config.yaml
num_hidden_layers: 14
head_dim: 128
intermediate_size: 2048
norm_place: "pre"
rope_fraction: 1.0
tie_word_embeddings: false
parallel_block: false
lr_mult_o: 1.5
beta1: 0.9
lr_head: 0.00524
final_lr_fraction: 0.1
max_seq_len: 1024
doc_mask: true
train_tokens: 486500000
MLP neurons of a small language model. Each row is named by its layer, matrix (up: input weights; down: output weights) and neuron, and shows model dimensions 320-415. Each number is 500 + 25 x the weight over its row's rms, rounded and kept within 0 to 999. Numbers have three digits each.
After each neuron's rows, "raises" lists the tokens whose logits its output raises most directly, leaving later layers aside; "fires on" lists the tokens most often at its 100 highest values on Wikipedia text that the model never trained on. A number after a token or word is its count.

L11.up17:497552520512497452494508491501457447504469513489476492473497495486491441485482501490551512483515499473440475498524498501549486486494513420467524506526488516514482451531532507504576541498505441501467504490533533506536557521537468483539501427476475494496472493511471524501502516526498503479
L11.down17:501479529489492518495477481490499504548452475483518517500527479497494476552502476475536484489507466474531471474521453457499532525482477533504498498446502513514512525514523498492516469522452536464491523503505477488522553485515547515487495524500533489518520489538516495472520489469470498482
raises: " role", " and", " &", " history", " nature"
fires on: "," 29, "." 14, " and" 5, " important" 4, "'s" 4

L11.up1416:467448533565489504501545483467488534486519518479508478508544518492479480531487530515479485542480480514484457477502533447521526464509525487428494538494493488529532512504547529471524502529499432524458472507507520460550467514502469502495454486504541469527540473495519470517550507499539483503
L11.down1416:550490516501515477512490530511466530469485470487498488466515497489456500439481488492548483524509472470458507519531524480503477470477505426506492525524538546484480519544515493497501500528512489494517458519506485484524494504487495509522504489517483455520457531526547497471497493490498508511
raises: "G", "D", "C", "E", "B"
fires on: "1" 30, "0" 13, "5" 9, "6" 9, "2" 7, "3" 6

L9.up1421:510494521473569436525476493520519501508546558512518504479503525487489493515523517551513491541511515512454473519508507456500499500540508481510507460517534504519504519469428491542542503479497507500538525486487527483534492525481486512536557497558486457491510489471509519523461533486502486539
L9.down1421:521504493466520444527492495499510488512527457515543541487491528507497501489502494507647509573516513499471467501523478479527500513473502395483516491511502472482512482449497490548482463507501477515507501469474528517502508514486522506467485517493534457457502501486503484492537504489516490529
raises: "==", "The", "This", "It", "A"
fires on: ".\n\n" 63, "\n\n" 19, ")\n\n" 4, " |\n\n" 4

L9.up1876:502555515497514492497509509454481516519560494488513515497470529457491515482498472488466485527511520516505463469484526509550466510539515508479487522532559464493483489472481502470510506542522517499500462519528505497520516528511498477499455489500429531478524504513489531498512507471480451483
L9.down1876:479466464496545507538525498514490470498507486534528491509485500532482510511507475522438478490498537472510526492480511501480534510473529549502517490493527531518495471512500509457471506493516451461466511515523491500530507498468518486468475488469516485486511480526512494462525481530544518482
raises: " this", " it", " was", " they", " is"
fires on: " but" 49, " However" 15, " however" 7, " although" 6, " But" 4

L9.up1575:524458521507524442509513515483501518500468497500504479528497482501530464501435470544459523466446514525486501517553489470473509497495503502484452491521482477528565468539499521533483493463504505504469489520470494480504522511478438513541544492466491505513478500525497543454525483534470491495
L9.down1575:509515515515502492516484531498489506460511492471510549535541487528501533538486498533486470503460552491527483511471539499485484514556509539513471504473447495499469493492483503514511551516494472491552466545487527485496499498497489545482498483486490469484488472459517483508518537529501489502
raises: " however", " together", " among", "illa", "thal"
fires on: "," 94

L9.up1104:510475512465492507479472480536472508500499522472515479512492468478512505458441477519458447474474506536455562463541488491503507489495508512520507443511508488493523497511490575529470567509464542481510542500507490531471517451505523489504532438520513487528480504524479529475522501543542516522
L9.down1104:524491484491515491524548520527480487514555524512517495470489458477473503482441471504500508518470504490509476483522464502526521477454488518477485485498478506495486502510485522544491516471536525481503519514531497483529543486535508492493533457488569499484501501470499480530516481490515513581
raises: " and", " not", " &", " or", " owned"
fires on: "," 43, " if" 9, "3" 5, "0" 5, " more" 5, " when" 4

L11.up1820:521522532471464524507533543497486540531493490527543461478457551477452466489503504527510504518491511556453476486479498477452518489503463463463483469524551490504477528460493457536522537517501525498518473477520478498496551505521471522458536488487516423477489493506444515495504425467464500459
L11.down1820:533520479532522480528501486543529525540534499501493494495538448506490533460493531513522502506527498509531452564540524476501476533457520535546474479499555546533428520472492505482471529493524485458528524516521466473511498496495501554518529477517505519488456495540461477480506510536494506493
raises: " |", " |\n", " |\n\n", " reason", " =\n\n"
fires on: ";" 48, " the" 9, ":" 7, " |" 6, "]};" 4, "-J" 4

L11.up782:479500510505536477449492490484499459488479519486464495454494461475525486451463493508521529449478510524473494541455480488543548491477464449475519475517504504512535513557478499548494471506471482501468529512488510541516550500524532509515512432444515493538490480522471528490503493528520496544
L11.down782:512456517516523475494516497526482515510531537499528551504503474495518516546463507486518497505509499493481541486490453526450481523477454558517538492482472487525518488479486530577521496506534543482517476522510496507528504458459523503538527486462516506524504481451490502508497488511486507480
raises: " and", " or", " &", " but", "–"
fires on: "," 99

L11.up2010:548447492510482517504470533504490509517462481514495492513491528572547519480516495486520504483484466520489548534453495492502480441516517509444548574514545484468485500477524470530551482480461478513498448509515504490495493531489520475491488512553502512483506486506466483477560534499547469540
L11.down2010:493514486449491512474490504479504521500512499513493560514488522522510504538486521510494499496488478470479506476471504490511549511476507536467512528565481559482517469497489513478506506470491515523501501518540541534485490502502490501522490519523503540523463496476477493515498518519526477473
raises: "×", "c", " ×", "\"", " x"
fires on: "2" 29, "5" 19, "1" 11, "0" 9, "3" 8, "8" 6

L11.up246:484504515481540480521485475545518512513480503471518522501477514536537494509517497525504451500537490526463493516473497507494550501542469494451548533533514490462477505500445515489541492500492480468500455513542437527547484531529533490474503489471523470519532518459507498523505500468522458544
L11.down246:512512482478482535523488480540508430509478528488541514520512477506492512504506467559449502496538513479525490505501483472504487509500455449477470503492495486508483511526528504480506540520528504455548494456487533529505516540486476509481514487502532512523442497504533525525473501480501547457
raises: " World", " action", " combat", " training", " world"
fires on: " in" 44, "1" 13, " In" 8, " during" 6, "In" 4

L9.up687:482486463523516509522506508496493540483525495488491479482511507480534478493517477513560476514486537574521455520476458513517516526567516502473516487484519503498497472485538503508490471515503451500533518517482490495497515454481441485519487545523506437477478539518482515490475475459533499525
L9.down687:504503447478462517506467456446508523513528517509550485470481502507516491496499511498500579519490477482524516532472512491508538500539467418483511463501506469513516493534526505494536482458466519512443491528501523484542479521486478500454499515535512512463506501506499483479497527509491486528
raises: " ", " twenty", " [", " thirty", " ten"
fires on: "," 47, " of" 17

L9.up767:519563501537498493496492452527492479477491491534509532478488525475522538494487486553533515507487484487553509467461497518449492512482491534478502437515487477496489544489519510517502493480480545508540468478502508487492528498497466481479459504486518490498475506503537490533492505493473496501
L9.down767:536503506512478509532485473497533481463520483482508518472490494520520453528499506491653469457520502568504478512474513495501501532488475480471492487476520509509511469525496487512490507486497507506475492492491523476537530528515512513505530493482485446485494443523542500515496506497481532509
raises: "|", "===", "-", "====", "====="
fires on: ".\n\n" 28, "==\n\n" 18, "===\n\n" 12, ":\n\n" 8, " ==\n\n" 8, "==\n" 5

L11.up435:510491521500513513490503492502478485489484526485472494499521500501516523486469518483507504491493481511480508471503436465485477493478480488499501510471511467483503471446496502493532498538505501513459452497459486488485545502579508489491503483484525464541526523521465505530491501504457547525
L11.down435:558446530469512503484474492480511499510466452516487469503462489502534487554501527553458475482477492566503502488522444508443471520503449546556466464512556508501498498503476519503508531495506488486493465505466512526475456513510467572513478491502498524507489508472479494469477520544431507505
raises: "ids", "ios", "now", "ung", "ings"
fires on: "K" 26, " K" 16, " k" 9, "V" 6, " General" 6, "-K" 5

L9.up1081:494505521484482486504448558466489456543518465465505505519481484478520503490479497496485455509506489514505503531497487516486510515477476469457499517521512486493520446499579501519534501500526522515546510484500448483475502541527480480491508501505497480501514491504486463475508509524542498510
L9.down1081:503497520524474528512491489482487494510500524482466535491464452485525513496493480519466463498477508517527498490501473518485481478515536516512509457472501511487523475481492476503522525470532524463488487476465471463488474532525485538477490477501533482531507519481496529502495521532535492505
raises: " Canada", " United", " China", " Australia", " Germany"
fires on: "," 88, " in" 6, " |" 5

L9.up87:476517488489451502519500505468489472496489481506486520497496543542538499527518484525539516447481498551492502519509478486496452478523518507479515488483552486490486489486479511486453501508507511497490491509495477474502461510528477519510488536483519459505486508508527487530504507494465501465
L9.down87:487532471491456464528503483479527467503472477503482506478501511498474531532514503502583507488459450477506515475512487495480502549506520492508495483546507477527514480514489500516482474496525534504547459500484507513489514532475487522518490526516487480461496512522550504469493477484472512503
raises: "====", "=====", "It", "The", "J"
fires on: ".\n\n" 43, " |\n\n" 10, "===\n\n" 10, " ===\n\n" 7, "\".\n\n" 4, ").\n\n" 4

L9.up714:479446494423499561504501443534494514488482497460484470484525506488470484464483498502518517514496491509503530488509450541482544507489477488506509524481499481521526528459498479542478490449517462500503539490483487507524515506513471495508536537498488497496513522455514490482567496459494487472
L9.down714:466498496545493487474479488464481494483486496473518494537506509512491478474549511437498473526499492466472524499516549483456493509468461416506468549512476494477507492505488506449497521522534508489513513521476515507485526447502513508468446544537493486509526547511473509476503469474508468504
raises: " her", " his", " their", "itar", "ied"
fires on: " and" 24, "." 12, " until" 9, " to" 8, " at" 6, " of" 5

L11.up1748:513498516528521497470497478499504517494485511514508514514517494505512503500480495489497503493523507499498532501467526471518478498530500417506480465551480493498503501513481482530476495519451474507525484522489510509511521494480475497525481491490452479542498496536511530513520486539489454518
L11.down1748:471527467493500479478558480512485468483482526469519504506529484534506488501502500493520479451512483494516507508439490498478520535497464407569505527435490469482512514507482533522485468524471514513470530498444490495520492489500489456437533489477501514496510486490472478503487493523513519554
raises: " including", " most", " among", " all", " such"
fires on: "," 96

L9.up275:526558488531470514507522470544510503549480489476475518467494522524531526495476530518525515460495469503436478477497475522455477537481488457507481501477524506514496480489475511536523466491504484516504480529479514471476490522467489510478500500503517528491515518453516493521498439444490471530
L9.down275:500544522528505525498484483526506453505467504533516492470576495538479483522507559519497515493505497469522520452522481484498534470529439450490510501498486502529514459536587479492523456473522530523517483515482462489511463508502550520511466482535436482504512500506498467485519508492511513476
raises: " results", " draw", " places", " times", " their"
fires on: " and" 53, "," 14, " its" 7, " the" 4

L9.up1782:502473480488502486491534499497491506521465455477511495527478526509494507496514494477481493456475496520526514503530502460508526471466475495536547497506507495531478550481516491524486527431494489475505470546477466492495489530492490473457500492494518492496549500487502523517470457501515490488
L9.down1782:507532486481425532503517485507513502517530484457516490507516451469508485522498498534461511520539468468501533508528457469498511538518466497493509510489540506502489535482507505527501486512532518491516541583478484495553510481515495512487485508498519530497497536474521485571516452501514508494
raises: " his", " their", "ier", " her", " fire"
fires on: " on" 25, " of" 17, " by" 10, "," 8, " against" 4

L9.up1804:473502516509526423548517492506515526521534508504519522511477540481463506533505465520504494499445517482462486512521481464487511511520485508487563459507517511513505507437495485513522499492532509489563512457481512438515490515495511491522538534527496473487504492458496528509444486475522446498
L9.down1804:538512519486522451516515511513505497526523541488522529484512494484494534540511470547637539552507557460475477514528489461500534501499490422489506461451526512471554489473468490532530455502494474509543564491538539519500494532498527495491502505521519486460486474509489495472518494485516479496
raises: "==", "Born", "A", "The", "After"
fires on: ".\n\n" 81, "==\n" 8, " ==\n" 4

L9.up104:505503509484513549475475495507507512498454518530475539555506509498474479529535475523436517517497504536523503478479501524535522476541476525510482520496489515513511542452536522514538501463501502539462501525525480491536444515519468523495473476542481456504513433490498558520544543502511517502
L9.down104:497529510489496530515481542526475517502524489535488524547472505506555497459528513512521438494501461506506472459507507520493538538511492524497538509519507515506556515508501456545532479525485487529502454456496481528513484507501512501509492444508491497493446459524537491524467507493456468509
raises: "American", "Professional", "ess", "Indian", "International"
fires on: " =\n\n" 48, "2" 13, " (" 4, "5" 4

L11.up255:483501476481490523474506496489471462500530450515535486460478487544460480463484536501472555479541557556501483584458519486495450532479512521519473525500468482495527468483440522515492496509468532520480508463502473531505526453456491520508483498478536464500476469554489443492530528454478481514
L11.down255:523489524509480519498496516494488527512526479464490496463518494517501517472457478485484509497470512487508511486520521531520530508497488442499484501539525520513466484564444503486534493475467538481501544501494479544478487453482497495490516489483468522512496466528531479487534478468467505499
raises: "=", " bond", "ological", "tt", " partnership"
fires on: "\n\n" 24, " (" 20, " |\n\n" 6, " best" 6, " [" 4

L11.up533:514492514513501532489524473517484475496501468488515469519513524510510508503502432524544525474488515524467474481489537495539506497488517504507469477506488483555513515516491458460505540476520464440518461491500489494437544533504473507461481509522443461513472470503471514527483498491497474513
L11.down533:549498466504505493509469501510526512515514536472517499547512499487488527469544489511641492522536522470469512499492502471475483494494515513502480493466436502482531500520487510518482492502519527525493511493510507528458489484523518487491515461472480502530460479489478457471503513500500505531
raises: " |", " |\n", " One", " Up", " Two"
fires on: " |" 44, "." 12, ".;" 11, ":" 10, " " 8, ";" 4